Part of a small language model's weights.
Size: 15 layers, width 192, 3 heads of 32.
Architecture: LayerNorm before each block, untied embeddings.
Training: a variant of Muon for these matrices, 142M tokens, 8744 steps.
MLP neurons of a small language model. Each row is named by its layer, matrix (up: input weights; down: output weights) and neuron, and shows model dimensions 0-191. Each number is 128 + 32 x the weight over its row's rms, rounded and kept within 0 to 255. Numbers have three digits each.
After each neuron's rows, "fires after" lists the tokens most often just before its 100 highest values on Wikipedia text that the model never trained on.

L7.up558:149150122075157209052112124127128168098103168123132106102162067115148158101168094108102143174093163158093163113126087150164086121124151131080122127167122116130116149086121134150123086130166157163108080137089168138109161050150143136112167120086169094145104118152170109115131084153125133197123152114161099124145077087116152069143125174087126143147184141166146133178121120078115056175082142102117134131148141130138120105107165057142171108111112096150122077114171168160119127150153132146107102111143098179189131200086096111175128107133082201117115119167114140095075182099069198144
L7.down558:130149116155127129122105149068026129135111131174137126111132159199183129219114112156068136137138096140100120163050154116166168133119126078127127088127102125123129166151096158184118127030091170106147111066152157145143098118105110148100120128177140144148161123091189137131158184127110123061085167126101117137131178120116162191135167129130130154149116111154130139142117182095157148139088139129073083157153101108214128128089095114120072115137120133098129126104137087197143083061165065112151099156170070175131146100129112161106126118101174159090143084136162134125107140101142114104
fires after: " at", "t", " F", "ud", " r", "om"

L10.up602:095113106203185133152118132149128128124150141068177133198095089159141142090083173147112115142092129122150114142115099110136072176094192142080165146148140105151186081166154110118113168132139204054088173137133110164150071182071101098138150160167111150148104134100149103157093088075117130161106127141106172150099111092090109186121159192150113149166112150112084129086073144143154140145120111121088119105181068141132108145095141080114165164124130151179141141157124097135176100152184081104130094172081131109164135115112173099150131128111095114092056107057125175127102146090119161119
L10.down602:153156123131118120129158109134122134130125100149126112047101134104127112116201133083108122195184145149117133124140136153120116142087096106129079176153107148108102113138067136161059110139103054132162095156086097108061209104158167136115088126119186142145112124103088107127164177162156105100096131164148128083128171156179111105108077119139108174133152113106097128130198112172100088116137105156171151126109185086138133142128134126185087160179163083113143134095095170106062183156092160190087193083148091110130112101125149142072128156111136132165183148175143070139088154150099082172
fires after: " to", " at", " f", " p", " a", "A"

L2.up214:087150148172076152192105092100155131124071092138143120051163123127168078180114152145125159116132126161154139121155165129121123101156098187058135102139157085118133113146077095147158171156105154125146182089132133127125130138232137133050133138132115110151102127155146077101094153151144134095107148131165163157118102089171071128106127143135143167132116106173104072117166143163132131089113171056102164132161164172099158077128154151071176111152129081109067142107088111096079162181087161172113071154104121158145191111104094167162147114140125137148158049105093108126127137108167085122
L2.down214:138136204069148103097087101140123077107115095124200103082176099184086107136086091121122163148115121157119109108130100152078145153107102126106155116179116120132102119168128198069140116172155140107148143130230189135156073108151162138100101122118078128120094112144187177136103120134064161175129179106127079098127118114160137065127110160176185162115109186146150084104152131109161138103137105075136129120149132169135094135132138150118169108127115178092122166111101144176101141123099113134148141079093118159198140177115095162095166108135117085121112115100163093130071071090107199174
fires after: "\n", "-", "|", "re", ")"

L7.up246:163081183167152094139159127130119126091089172079119121093159109151133174067134094133118183122095161183101109102155068128121134169088144111210173209125095158201130186066076134161111111165138153122132151164154136146125086166152139134166119109149232103119143093119138130114125116131180120107139095095122137073161091098089155108095140103122119113087109088124170118175109117127083115181139059143134181130133185103153093112134040102118106162106130109148104132136180147157134089134148099098089103093181132140128113170102105098139144109157133135129186108061074154125079113125140127110
L7.down246:097104123096151152157133179131123053161145041172059150137143151114113127114141183165076159140129105115093147120125111127107184127164121158108112136138143062062099119188152111091151184150137133090127156080132115142118111133120144181153145140169077112185137086136132056130159100151068086128091153126138105157117169118111155099147144101144131160156120127056144112097180139125147170186124131131103144051119070184065102115100126091164196151081115131113103102132144145134158119171152162064141103139133134050173166100127156139210136130094105160104099156133171104140101170126106106163
fires after: "s", "up", "t", "erv", "us", "h"

L9.up581:144139081164163127140135154118164137158191181096102105150183133113137141120140148060167112155081173222120119154120171135108130111138198138070090150155096134128085113129103128147145078149183144139078121140130067112177103153099104150123069077151124053128072109106147109120155123144104080158184106141109141092151106191152086115080174124146106130166111043099097139190093187166144175108108077132103154169085146192117145140128123106137159138174092178092100128131170124124147117117141136121152094088099092084141145163115148128057138092106116098104097176104148164173115136124110091129
L9.down581:123146104105130118119116184113140066139162129088114097133124072110150127121147122097161185119131117087136094113134131116165139132126132122126125137109155129127163120137140119139143160150093111088125187122136146126132111091156110185097141164124129110151175129120114126149120186099106062048151107136079159138141135116115179214185116175122109068131139113108122077090172156177167124137123122124119087169088125018098143054091135110110109114082084174100161194089150179151093088161101069140142117154150113117152135125106195217070097157200104147122150156125107183068182130103162127158
fires after: "u", "oun", "ul", "ang", "in"

L2.up255:144125103072093143142160079130126103151146085125137131072159102088126183170095089165099106132209140142140123127101175100153134111173086122153131119176163131114123130084106154095091111136069196092135119095156082124206159109153164146088083138209112078125109081139140101109163120153158106161116148126140107195147077083139163183117140114164117159126105131116111154117116145132072105125144094163159107144132101176106154157101204162107147171145063141122083137168118099214095189080138125157100088180089068130155143089135071111131115122125203159136142129129096137133099116134142091176
L2.down255:128111148071094120106116104176148144162163117095149098083113127122132154081137112195096159146143139166140128145165155108121191152149125106120144130169113088141174087129105140033121111195116137148116106106134142136203157109080132108162088161154139066114076142126122098093110115101135081173130097174105126131123107101176165142078196078123128137112128198072132096106100134044104082064162115173143131132121108101139096154097214127146119164118146143123196155114141125122016162104141153179120142112080113129168151136134136100148099163144164136098174115072160127123140176102119136176
fires after: "\n", " |", ")", ":", "a"

L7.up185:159142086103106099143089149164158179113145088101104125085158008125191120091139125167092116150124108113141105151110124117159153140160133158181144079164117108154200110099155114186184158108124073163110133107147166152061146109170094171100120128115096188140114058113065120155157154160191145090108158106089091150155098111125127144118110151123096128136173122160115150194164140114145141148201104137094128159143120134126172158090072123167115152104169116109140072186111134126125182155109102056090114112147106183141113138140118101075133114114132104128112159125132152114121100149067188054
L7.down185:109115193091175102144203074117070130143139095173060153129129130153163117157134095134116166152150148147099140113116108167138128069120182131128132161138086134118088090150160174141024090106104146123134106153147132089168110127143164131118121135065116077134152160188164097184079093119155107180122080098120111163090126138151088160133130158100110083128176134123123035091129104179159126153072093127089124112114100146108054155129148155170178139105094138133108178148170136159119123041100135132187140119144139096087162134145152151146124167096143098133079134093165187079104143131173137136
fires after: "t", "le", "e", "ort"

L2.up444:147169173114102194149140101116104134059126234173152142129209099151154141123136086178082192161134154155117123122174168107105149112139127077117183127124132110093149150104117110135143130155100115126122171149159129098126117175069109109119172105090173090134117090110110124108117107140154110128186119151168097178117101191133061116089115105084109118112125095162086085164108144093106157149162126126119112116137102125126087149147141128135085147129142073151178052153053204070083101122090194127116124092119099141163109182165080148147108108127126058158163110114138104105088164102117177150
L2.down444:097178136147176117159144075174139102120141114121152068150129158118153123185143076129117134150141116141118152131170088084161113111157117100152144076107153128101134138105060069068152078082125135090138158133176144139156119131085051132143078137167113153131127133200122157092109083050132090082133139119138160233078126120185133118106105180106146181164127116141149105127158103120103096081133129146133134193148133127174145163112117141158133097159169092160119099171126111098169123145080210143148113160100132150176180126081157120101084110087176148090118062083062129086137144130157130135
fires after: "i", "et", "an", "ub", "ian", "on"

L7.up438:147161106130073080146087165166103083097153115123109107184064124114154106073131107171126117143133094134137138032127066097135153179056082137106186131128152160148072146198122085178116148160161153161111191094141078081116165138118123106156083162114046132153112099152170163149180176146145116126108112147134121088124073138098107129082131082116142190096128133149104160119085155161130115146145125101135154118150119149174158137158119151121130126117093130144075194087124173084072183177116127163172086107118109134115117114136117171151181135079156139122177123158120118143185082143078148144
L7.down438:077124120110144113145098114141138120167102115112072148150091077184129161155114125110131168066112095144173157093055137147163158151118056187117097158174070156181190112138150126144138120139074115107123164149103165145061095102176161131159203170147128148142080115119152066163196132069068136076136159163128117141128106146112087128099136123114102093132148096122151105153162132135117055157128105106188071110129094109152102160158137097138084165191117118098179112176112148118115141136127114122153166152148075173096103085158126108113156131067147158106177104163109124153089125189078161106
fires after: "c", "s", "p", " as", "an", " re"

L7.up268:106117108166129121119064171078148144077050171117115126186089103133072162125154161121137101142145090163108133120118122139096146111145072096124107136127179107111145084125120085100163115169103140104117138196158117109120073106146088177118183127203099060112159092102155123164186122089125116184083186104145117145192183082128123179141173113157099117051166129169084108190176143060092093113165151124166156137115165154109153146173074108116126112149108107092169145136109153146137117124133122072177118167125141154110139143150171196087143120079121088182144146132076127109140143138119139127
L7.down268:118132128115118156106070168117175111131131166118089070131107147140058091150124192104127130152174134126101083158134150119138138114114114151093100124130095135129115113134143156121134097151150131122147121197151096050130087106135107148191140125198117178103079119112071141095110139114138176067122098136109118167120086042117134135098162160153070068172132197101141081116167133078142084121074141155091187181103125102076130151168107133098125105129125205158111181109191134122083170114170137112136136139170177114135177146185104093203165147130116099117133153112117152062137092189122132140
fires after: "o", "e", "os", "t", "i", " St"

L10.up466:122104158127153169098080165147068159167139176167197137140119095057162126120135155100117159119133097151129076135141097150140079057103179123083144174176174132133164193087135066133104137159113133101142146160104139114138093100140139064027139166151141125118164150153108146065142164151130192158083126156161070113097108136133130108133124139105122157188143128133152197143146125128134122131096121154173067117160050145162122116092071094172107164090144132162102116157074096142111110104142117100105144106172117177127125126091170109132129065163095152128188078114102122094091118100186147112
L10.down466:106142173090136095113161154096124071143139099115141175139092176139128144110079082117114107199086117153091214187126152158162184087106087103158089171159077139135121158168153148084114071147086111126156156110127082161131134071087163153138134103112119131141158149063146132146133109116176157163156135106137103122132173123150106100089144086156032121083093168150099130154147132123142167125121145115128169148129114078112127121156151128118084144169108065146124097103093163038133118168184162092157121074145161062159141152154115085157131162094131091122103150103200143139110179157121170071
fires after: "k", "ud", " F", "id", "ad", "ak"

L12.up65:119106100150097154154125164084122120082153061090152161159143099115138193148110138069097179106167112144134148131139066099104165062169137111150087174108065173145128154075167115144143131115152129097111155088091094043168139107063092143087069151125174162083106124151151134167181110118186141135148149122112148203082117126107094129182144172103143122122102165131099141128165149164136147151085124180136127074134111168128127055184076151123128087113120174152117074094108111150123135062156099120157140133121165134181098163120120102086177106094163104192178132134127109143107166124089154150
L12.down65:146091159117079144081084102112129154157140114148228158153096158168120062150093136121095087133113127102165108157085099173109104133118157096107125172109160101166139191129204108162116052150126118084103128144124126076127124158091112134185159144105087101151095139097110136075089176164154078154097140157090167133122194153107124085139137070159136158121133116131067128136131104125101170066175128120150130146169109169066117127126137100153133143111120128175151091089145130063139115216163118126157074168132149133120112114132066172127152133150135208067108118124154111182158146090135077144
fires after: "x", " at", " ", " de", " re"

L6.up255:158103106105170106110172122102133120086135122108095164105100110154109159145090147139154140155126084195128136183166213136159152145130128138072173109106160119135166088117121109143155128187187100120134116184128099142172120118105117103188126048083114051145129078139102126050179149101126080146093141180184167102166094129114102092124165142132111118094145078086163148105112215132112079136162072076166118133152090155120169112121123180133152185134145130125114154115164137110170108145167167136120123081133123069143105123157121080104105094105172122128175080154160112150141060070136079114
L6.down255:102085105192110116087159147143132158140152095132159092167136130159134098113082110098182104105094144162145155130135070109084085086088136125157076169132140110167098163137162130108139130111085095095110147212147134138126085170122114078082111182076153170104117119165156123172106140120142175141188131077087076132085137127171148137153147090127134110151136174176080135147131097153093172170098129215125185111137077084140133130122197093170154155150099119071135059161141132162170141104065094132152140159140128106188092100077113119157110124115083111106127160173107105075094129164110192137
fires after: "in", "o", "os", " O", "u"

L7.up734:125184155165079138170101204125165171129097174162140097122125185149110184121058068196140154128131161140157106101104141143117123108129151156123174167186104126142132141141097068060115149189107148058134121134098112119069057118083059133101112155129113130140143160127187094083119077115141108194063150119160134115157095093092186165103125091137127159131106123129103116069044106187145125121143131100144169109107138161136127115164172095138149150165145105132112110122081112185134066111138101165096132110129106125102111140142128172076109185137122154098098134129162169125180163092116105143
L7.down734:115116124133169125136115151114111100158164054176181149195148094111117082106129192156148174095135143098118122088142168126164107147112093097152091169076118139046108133152112140176142077084129060123152097159136162139136160093127173156160103125095108143093097118124095135150117098124131121094134110145129177141136123136159156154111137164158073132083179075107188126119174122137109117134127100097120056179098089063154143117089132179129106141159113138090107117108179148070146172158033136161096147162209116092103152105182143148154172137100107106142099172059170143127118149118095193112
fires after: " is", " in", " s", " S", " p", " f"

L12.up484:132114143193115157122106074162102131141179151085163090097103097082135138178106071159173104105149076120148142128152133121166120065127155114143123158159124126147134154163175111131135087152119163162158175143182129143108127104103127084115136138163085140114146099187110067105074153106115077107122147144155164142125091106107066114104104124173115148156195156095124127154159126150179134135078110144116159113129122071097060153158125092117111139145106113184157150122134120097076155140132133124152167195130111108125142078128126163154137083071087144096090134132054076123255053149154115189
L12.down484:145150109122103091137139093112124119116053135108172216178096087176080125171141098160162065085124119080087111161090131112142144154148168173143176122096180134117187132159146125117101152107148080077060113147159181136171118069146150134096163130154092083193125136105133130118124130147139170106112161067103112115065100175119136160156200153137173173083136077125141112140160132145097102125148098176123084143129168056141166098120152108096128178106140111089138146126067110138143143082157096142192095162119117159153097153156090101150111133127137097135156117168102190070098167121075112121
fires after: " r", " d", " c", " R", " ", " v"

L11.up511:197202130088123159133116099141138108121112150155149091143073086167185172110108131164138107147093060124090141145094132120104122119116119086150118163116066141097098168104161098142130175178099157163137129116143101163118118127072139129098131103145146140123059123122122162125143137072134181085112168138126181077115117168138127150201132118098161163146104129108157118090154132085102048133085185096180099119090134145156115140128174043151129082132117154110155109110163153082160107175133160039146113177211128125154153176085103087171129127153096133159101123110046154135124164144141080128
L11.down511:153157111120157162108077154031144118143117175071158139125121150165118122215179118134177101126127128139158079096196106069205049175093141138161089098125119126103077183103135150112063101114076136135139132131153136128136094150101119169124135121161187080043093113111150108153162136166089103170119158103141129104087088145178085170099123188164116066136113096162094125142125172132101155167143153148111112108100147102127086164078154091144145063129100104128074130160144167128140135100157114171100120127132187159163183112103179151138163112142130073114136155098138125124126116129121149099
fires after: "d", "nd", "en", "n", "ran", "iv"

L11.up200:194123116117108131156131155131160138145081092152185140174141147138179150201111065203152105130077150122117088130204153139097076116150075198163148139134153086077115191166147084083118164153086130072100142108149118057102128125114081138136134184106150094122112155173137094098123064117111112120145118138126172150069149102115105076107137120088119131147085158117100154124071148124132140132139095093084127109119179083133161087159091161155124087121153130100134110138083090175043069129105098148119187131156160160147119139111162085124185185136116121135100128156129119138124102195150171145
L11.down200:102117143152120166191118145103129128130132127108146147175073090170112138114118120124101103155173169167169154125129161105171122101167127137096099151081121138110121135179117174088099135126081158070081137117154123160105127130134125081116164032154074104144104047098116160187163178127214115098110065148144088118116133114157158155137108191137105114127114094098185143111144171132096157187132137113162149156104148140164228129135145121138158172123160105154143085110103149130193156087061113174086131177126091120138127141121140093138068159113128058078145108114071120128145099068087112112
fires after: " S", " s", "ed", " to", "ay", " his"

L10.up477:128100106075136182112136116130154102131170097090185117134135126181166123135118141137100129125139101098139169063192145153108083066146164080072171108146157149113082122172138145151147133172065162122163127089095111103177092221151078086104138068095059145116124209105106107108128139148109169088193101082138106106150154152159109071117162090185120141094142153162129136165117169128121154090149156137171085107149115096107125131104125121070115133102084142140149172119133126047155180113155112114098181158160088115151107134154081110136129166106100161124123125072096144147182160131132196145
L10.down477:089128138156104153143095144232139123140130161180133167074111177138137107172120176102131142144102164191092152176114099071136092180157142127206158118113120114120109139145134064154125083161101141079148128099121099110159092078135161083161155109096163142167099123116129129157120125080085119119101182138070146130072079127170144160126183120157165150115103089158072109096130086130087149126143084084132147146114088138173125076182104096119072113150136176147086108112135173167097109136145102071107063132172039098154106110140098160127112185171117130169151123180150160099131141122160106142
fires after: "-", "er", "e", " p", "en", "ar"

L10.up60:154136123088091130123084139134146097104119123073109108153102106182165166123091128120110120112140077164086107115155133126083134109109161064102127145107116048187112106144198152104155173138119148109065106182083115120087120136138085189089073140119170156135182158144170149161125086162137213167160163143110152073075106084117138094093108126135135116153140145156104186119179144152087146107128137171129142088191130117175148066169074166194098168150128125108105167096098151086149100125083149130153147135128098115135128090129107150075198169164135076097159109102100111193107152152111148088
L10.down60:179101179061090125154128138180178134114101066131127164118144147177170144141157136092141070174155197154127153091176036132101097101144173154122136129224070143149155137138105130109087127083131162131124085173126136161111143136156138135099060070092137152103104155123156140103104100100136139137121123161116141117174157123185119127104117103113113091153145154059152133134122102093089172135149111150166080160144125090065153131091119107105140147147111106129089099132100112049171120184126149131224089089101093082101160140106129136120129158100133126114102153052146190148127128187129158142
fires after: "v", "st", "ri", " re", " de", " d"

L9.up277:088081107151114112146122130104113188103103142067156171066135139137092105110122089121089142124124132135119177166141139093133084088178148188069122123119136129177091169179140143115131149133123173137071136101130100155141072117128169111063146130180141094103144116142155172159141099113157095169114141134064136122135118120117051096086131067125168154107161099116141072110101153109084123151131127164148183108160142069185104097117121107137139092109096139141140130185130096122138199099197096092207086177130147202179178156094087119101151129158114131138126166113132154129152176057205136136
L9.down277:142120150133163128100108137118135121133176181112079145088113122120136142123094160120101160100166095115157098098179079096119141116139203082118116173153109131136199109155107103162155125072122105179100152113129122152100153116082094116136044088094086125172131131118104120085148138165101112163123117132137144177125126093130115070119066185160104173182144103172088150122113121170116165121153158096105045130140146127080166182137132165153133122090071167175081142130167174133111200186129122090117179067087178106151095079169083149138124119103142082164108174135180050139115149107140175118
fires after: "==", "on", "t", "ic", "al", "om"

L6.up568:129133172088168190062178170093166054144160214123181162164101130113144124198110108192130182082117152203144118096114134145101177138143042164134173138138138163143159167097092091153090123156115106154150064113124106124105065096092096151134132144087131089167134150096120173108129084104178080129090122112094127138125092104127118138057106098092161137152174129160128142125123119138138145123136145106159097098127148173155175092171117113124160123136077108151134094127099112136163122133118115150093127200102108155115083162076123106145123162158073130069191123103110078116158151078120116155
L6.down568:092100110144152102239072138129127157140188125141100146134091144179085149148123147113070132080153132124110066140158163096159083134160109114142118116104115146129108148158096233120126157165183155081165102130118129175176125119108094129136117218102095095077082185087060069143142080173139086186089116106122170110141116117123158138146164103152120125171133099139152146074139132094148099136131087158143177197125092125111154072108127107137185105144129092120098063108124147156121131119122123111153118145132128141144127100130138192128152160070127103122108172155129103103176174124071131066
fires after: " P", " p", "amp", "f", " in", " M"

L10.up52:128129139190119110081094159152104097111114113125076119111131132155121167131175160162114108159171087090143208124157109071114128114111090111196224047125142119201111172118096093164144098163162164129139159149169099106092132136177140168079137121080100103100104097095092138140135155135131158133085120122082113134104040084133118136124178150126163160157142121120113128146126167146114152146136125095147136081108106128225139065129082082151128072138118183168115135154143098159142138113157086061173081170130091136175090148153126119120102120088174141104140183078126078094120144139119166157
L10.down52:131112162060145141160119141115086141148088117109159141088096101150186064161096075115131068162140097101179105113166091152131138124186156140109152187111106172098097115134166139198111130091129125132151200143079044175116120046137200164140132157117094130085076093141075164107118113146141153165167167135146141140126150108161152123130140183143074128105130126201093164141114112162140115079114130180125125075115104074121127139143148142142135176124093135112146093170088180118145120161092092067153060081090166136098139102154139097142161138088164091102091145093125125178175163139141129127
fires after: "om", "s", " con", "t", "re", "p"

L2.up61:040150119145041168143150118096140114078131064152146162062130170158122066138127121179201104102147158171138123123116124122149160121167109171112117138137055090138098125116122119077093149104125162136199099127168132135120172130174119071078087153132108151168143104137172090102160103170138182133116115123119108145170163103076146127083171062138122130129099128103121124108116145110087117119103136100172143119113125169135154127173157140098129114172086136130111177150157120166089200119107084164115095165062069179143165116198082137126105124104141130145152114115084099152097202174178122092
L2.down61:086114107106067157131101095177116156082117125104135106055163131147115087092144116174175133081180120157150098148159115094060184110147109185099151087127101060170131100119147145060132128113106155135207114137184171111154156138123151106091110208071095176126146067136126119119098127111108106164127144164094112141161161157139170120092161063138139161143106127128169138088112163088140107130168144098178171124098072099088097151177131118141147096130166191115090133130146161143071178124108132172112142126079106144111154087180094138085154131160114079133206130107185124172106128094132140121
fires after: "\n", "-", ")", "w", ";", "|"

L7.up354:140183109184190159093139128077143143171119139157200139113105136120131135137107154141100123106068121145145117098134098167136132135071150141096153185075121146132133110107138141064167131116096140117138148108078189138119114162135141155092160170176151106096171167145172119145158118096139114133097124083151096090104145068072200129080161130131092152119218074107120162102116135138100151183135096180138122119140147113139187119050105084132111124096162066123179107141154158122117147154173069128065180097123104101138142138102141110092092096189082086096123147097046129161174171112142096113
L7.down354:130167143125065125165141150057140143126153105155147137193085115077147080166133171160064050129123061122146108145114181085127096153103157099119086118143165108067146099103124156179091133121123112105167206170106122135169165118134157165117135107120142123114109131132144129169120152146116152176148047172118117186085140140145213092151199113142086161146129066078109134087139081104147105151053177180127109064147146100112105128145144090110140115101122142126185100163093154131099111129149085199105161138092142121176135124115152125124117079125109181094125177124164129153101116156132113091
fires after: "s", " F", "f", "up", " to"

L11.up630:160143127080082213143135099123126146130133127093103113093155164167118185126156090169108058099146120094108155116159203074185143190087134193154170132148098142131144090135090084146134088124146199162142166080093119173116210139111178121126133119145117135107130146098075139117125124165158139132133139138120135129131129097116169158156134135120168179139115090112138140146122173095099077155100143125165155099121068120175125033107141115163121093137130114157139176103065148119088054070101105099102107073119107172124164143182095123125135105171159196119125097096099092066173133103147108148
L11.down630:098125131122122148146106113134154128156086108052137111086117180100130153112121124136096038181139168149097178075136106131224194121113133128154117158154191108064167094142111085122148126074199121120086156086102108092128105061142153190128091089175155090146144132115156128142176140162136115129114123151126128103153137125109142154048122110132104124106138070151108115161141096097109134137166154181101117163081174084137114168154122145114121145096206153105105085157133160115113058118078095077170118121099125133119084138144104135102157185154148135177135096137171073171156182141186125143
fires after: "om", "p", "v", " p", " com", " ex"

L11.up747:187156131174076199134089122118128142082131138136103133126131080124146172125130210213115103113127102112106089120114109169112172090144078113139072119137135102113143092062111132152140133141130142135130142133084086156137071139125111143099166131178126133077080093111130144088140152100133116067164164191117094154104120116090134091090094118082091166147122097128129135176138117156137130165167195130165192154161099115122125135134129140140090099188113145093146128113149142090175205165124106074182090128189111068133123191177116167105086068117102110156174137166063135135151133207122129100
L11.down747:120141084095145168157128168056091160149087182129161139071163095143119081104169125117140122066150115088140119118124108110141120113162135132057117205123131132102147097095157152046031080103123103119155119150137102154116106125116110123191137084087098060149127135172127190099084116187143144116162083159145120123137135125184070096144117216050171146117120156152162090102124184106050194129156101162173137123119119147163127138094119198160168136120124089160147134137147134135096106084152117109135107173105102121133133082172157085120142156139150138131152125133132145143155145162099098169
fires after: "n", "t", "e", " n", "en", "y"

L12.up202:132120198120129132125108150110125097131156148161152097062085095089087180119129066113138109148151095016219110138093206134124156159174119118105105159134128106176117092133202119154158128084157129147133148156137101154130134111092121156110082142131123175104195102086088098158144076119157136138146102158137079147177125070048114133174100177149156118110154155162113178091125122105165097143191105131100175115149165204128111133139127090108134154105114139084122181205111116142096125146100140152118149122085154108144150125168109128152112092136110120126100071172077053143140111121108121122
L12.down202:143116104151142163051125104063136093109113151086144129131148121063145142113102176139058096125105103097118126142170097171152076140110107113158109069135138183096080093155095137102181161192104093074129159112126143155140167236072132183159140160135133139158083137187119118129162105149127127177112170136171102114106150128113091161125181120146171171095092157146139102101176140119093114101137123141149148102117158106181160163113137119125157062102181120160105202166050131101083141176096116133202069117113139147186104099140109111089111090148117106124136110119130156066138158116115141123
fires after: " d", " h", " of", " R", " C", "h"

L3.up406:113153129159119126148156145103140129103113150099114113136086135188188128148142136158172088110097077145176107085140152154098108136098125098215143091181092169103096093110094137217226087114126113109202149131130121132103174188135164121100088132099160164091144071127172117067084099120151125122162072096082098089117062066129173136164106093137151127169134133103142097186160134133133119126139131146173126162118128139077131088145113085200155119123146175095133113177117115080158118161100085058162129089161103104133113144118197167180115142150113157088135149116141116105143107101090135109
L3.down406:217107128128093158144081127131066158112128112122090197125157114107094152114115206111139134126124143140120080151112134131136120098143174181130145100122130110111056166135135052078133129132144175128150089085123209159121094083160144136098138108118095135093122126160085118181150134134127189136150120088144107129136157107111134133089105147103095170071169166109113197132106167145078104168156119096129108106103093061122178054197148075090116068167141132139172119107163130094186115149120147091110154139130120190181132113154155115174122154151114134152080143092113057096136154135206131101
fires after: "t", "k", "b", "g", "p"

L6.up201:157153125132106175174061160063151156048066143167116072138111113113130154141168167091116159135145154181134132148129143080118071138155131086149160123110124144077138117148159103143114143121128111107158152145115138130048186155109109098144152131133133124167124144127140148157192154159125144171096155068087108112102087139153102203121153158095168145077108131088149149105121174100103111156118129127162087124065124128139101120166107120107145090092098124148178162080150202100138073186105093138204074145178090163175156181134175132130140109093123125059165112162104112118097055146110082137
L6.down201:162116112082068176070182158157090145095136137132126159210087119081154194135174148173129171088118173125127133119088165135167150129136132112108149120144088137173069163090107120183118089128134085167139124069166153180087150166102097189093161091115156123156111092132136118075095128121159110151134107116166135143148091121059171119124175164116114120153138115147144109100153144171101128204089129062142078161130121132071106150125110132120077135099182131150083178159118108100132124111194122132116153166053168118123119164131109082084066115116186088128124158120151074083169114105102148124
fires after: "nd", "est", "en", "er"

L11.up335:117127088166154151094131099151106164150115138089090168134122186154101117074061130129153107113130113151079140144084158127117100127103156119118130141097135149136145122139096162068115120174133141155114118138103158153191122121080139111131137055129133095110135085132155243172173097124097071182123095179090178103142136149147111133063198140106164104191147109121106099129078139094140179199088176108085164124114156127119135110124088088147127146125151194132141109149161119102088121075174145154065182112073144069163120143106102079113168080133134085138127186122107130127162159173113128195
L11.down335:094164177180091115144150127137152123210125183095133146169105087118113156088129106089116156140137115114133143157173148191132162146138106056164160118131131136144095135138127123122066146133139121124085152136107112133123165090146129153132144124130078100107063148112109113123165131161074073101130120101156063077170092132179113113127102068100137093173130199108125183150156152156119151136115085143163122177114092080168123159075126204137137103150116096110141082144168118130153143092075085198129133108195179127120083120122115166178046089156184173117090100123126135059111164140086076134
fires after: "ul", "re", "oun", "es", "an"

L2.up69:078150171073110128122093119102158151122054112086152098110142127215151091119081122138120125122110135116131164067105122073107129102117116102130134123128119068144141063111056103142145161148128184141131118153196176139117154168167067066107121128109107130143108119164133105198097118066186142110096133145192197165134136098113091122082112112136163135180165134107086134094123175166120088144092121121167152114067199130153112134164127149069153089108177102134130151113158167115104095105163137169102088151110152131140152149168162121134143107181096166072196120118167090153089113107174173127
L2.down69:161145164127157092132082114131108156108072145132114071120121147107094089161062176116114130104139115155120130115164100116104117128075107137180091133188113027113090108129142146112126087135164113146172143104169153172139147114146067162140083154134124101153095092133106160180096105129133102107100092119197098161151106154112105133103155157143165116162128133127143162151079166133159129120129090061124145103137157124116130059219165171132100172133205145106084153092121111079093084174134112154173072104139161086140163113143179155138087111191114183117141139195144143051100097107191122137
fires after: "\n", "-", "e"

L12.up179:118061135107218188062149092120149098147133127116136143128146139095162103125146161126113150075101093095135167126154115128121076147114062110083120091162058166140054142148115089113175104186091138118110130151113182103184188090148113170119117150116111181084122141112083123093138149114126056117102158137124163154090176176068093175114200094138146106124153089168125079111150153100128100086128174153070107171164143101105106157113071118122141138132123149162096166096124127164108109055206137168125134142143126139114139190141138102121105142105153131183160141094132120110133164072140177131
L12.down179:143101139129151120131105101151103150139117134108104087139171174175143146161084130187190104183118162111087195073087084081133150103062172112170115145107154138092102175179144120132126059135127092126197094106108128145112141120110149131064184111067172130105152115075141098099164158093114172184120117107074151153185157128100132124127143171158160142158159170155121122109080124105120134118110122092104157176080146153123178160172128138123116088139071087071134134079157149170122115124112134078171143139178120155156117102091069085118095069122190121082107144160140174083135139120082127189
fires after: "ol", "ar", "e", "c", "on", "un"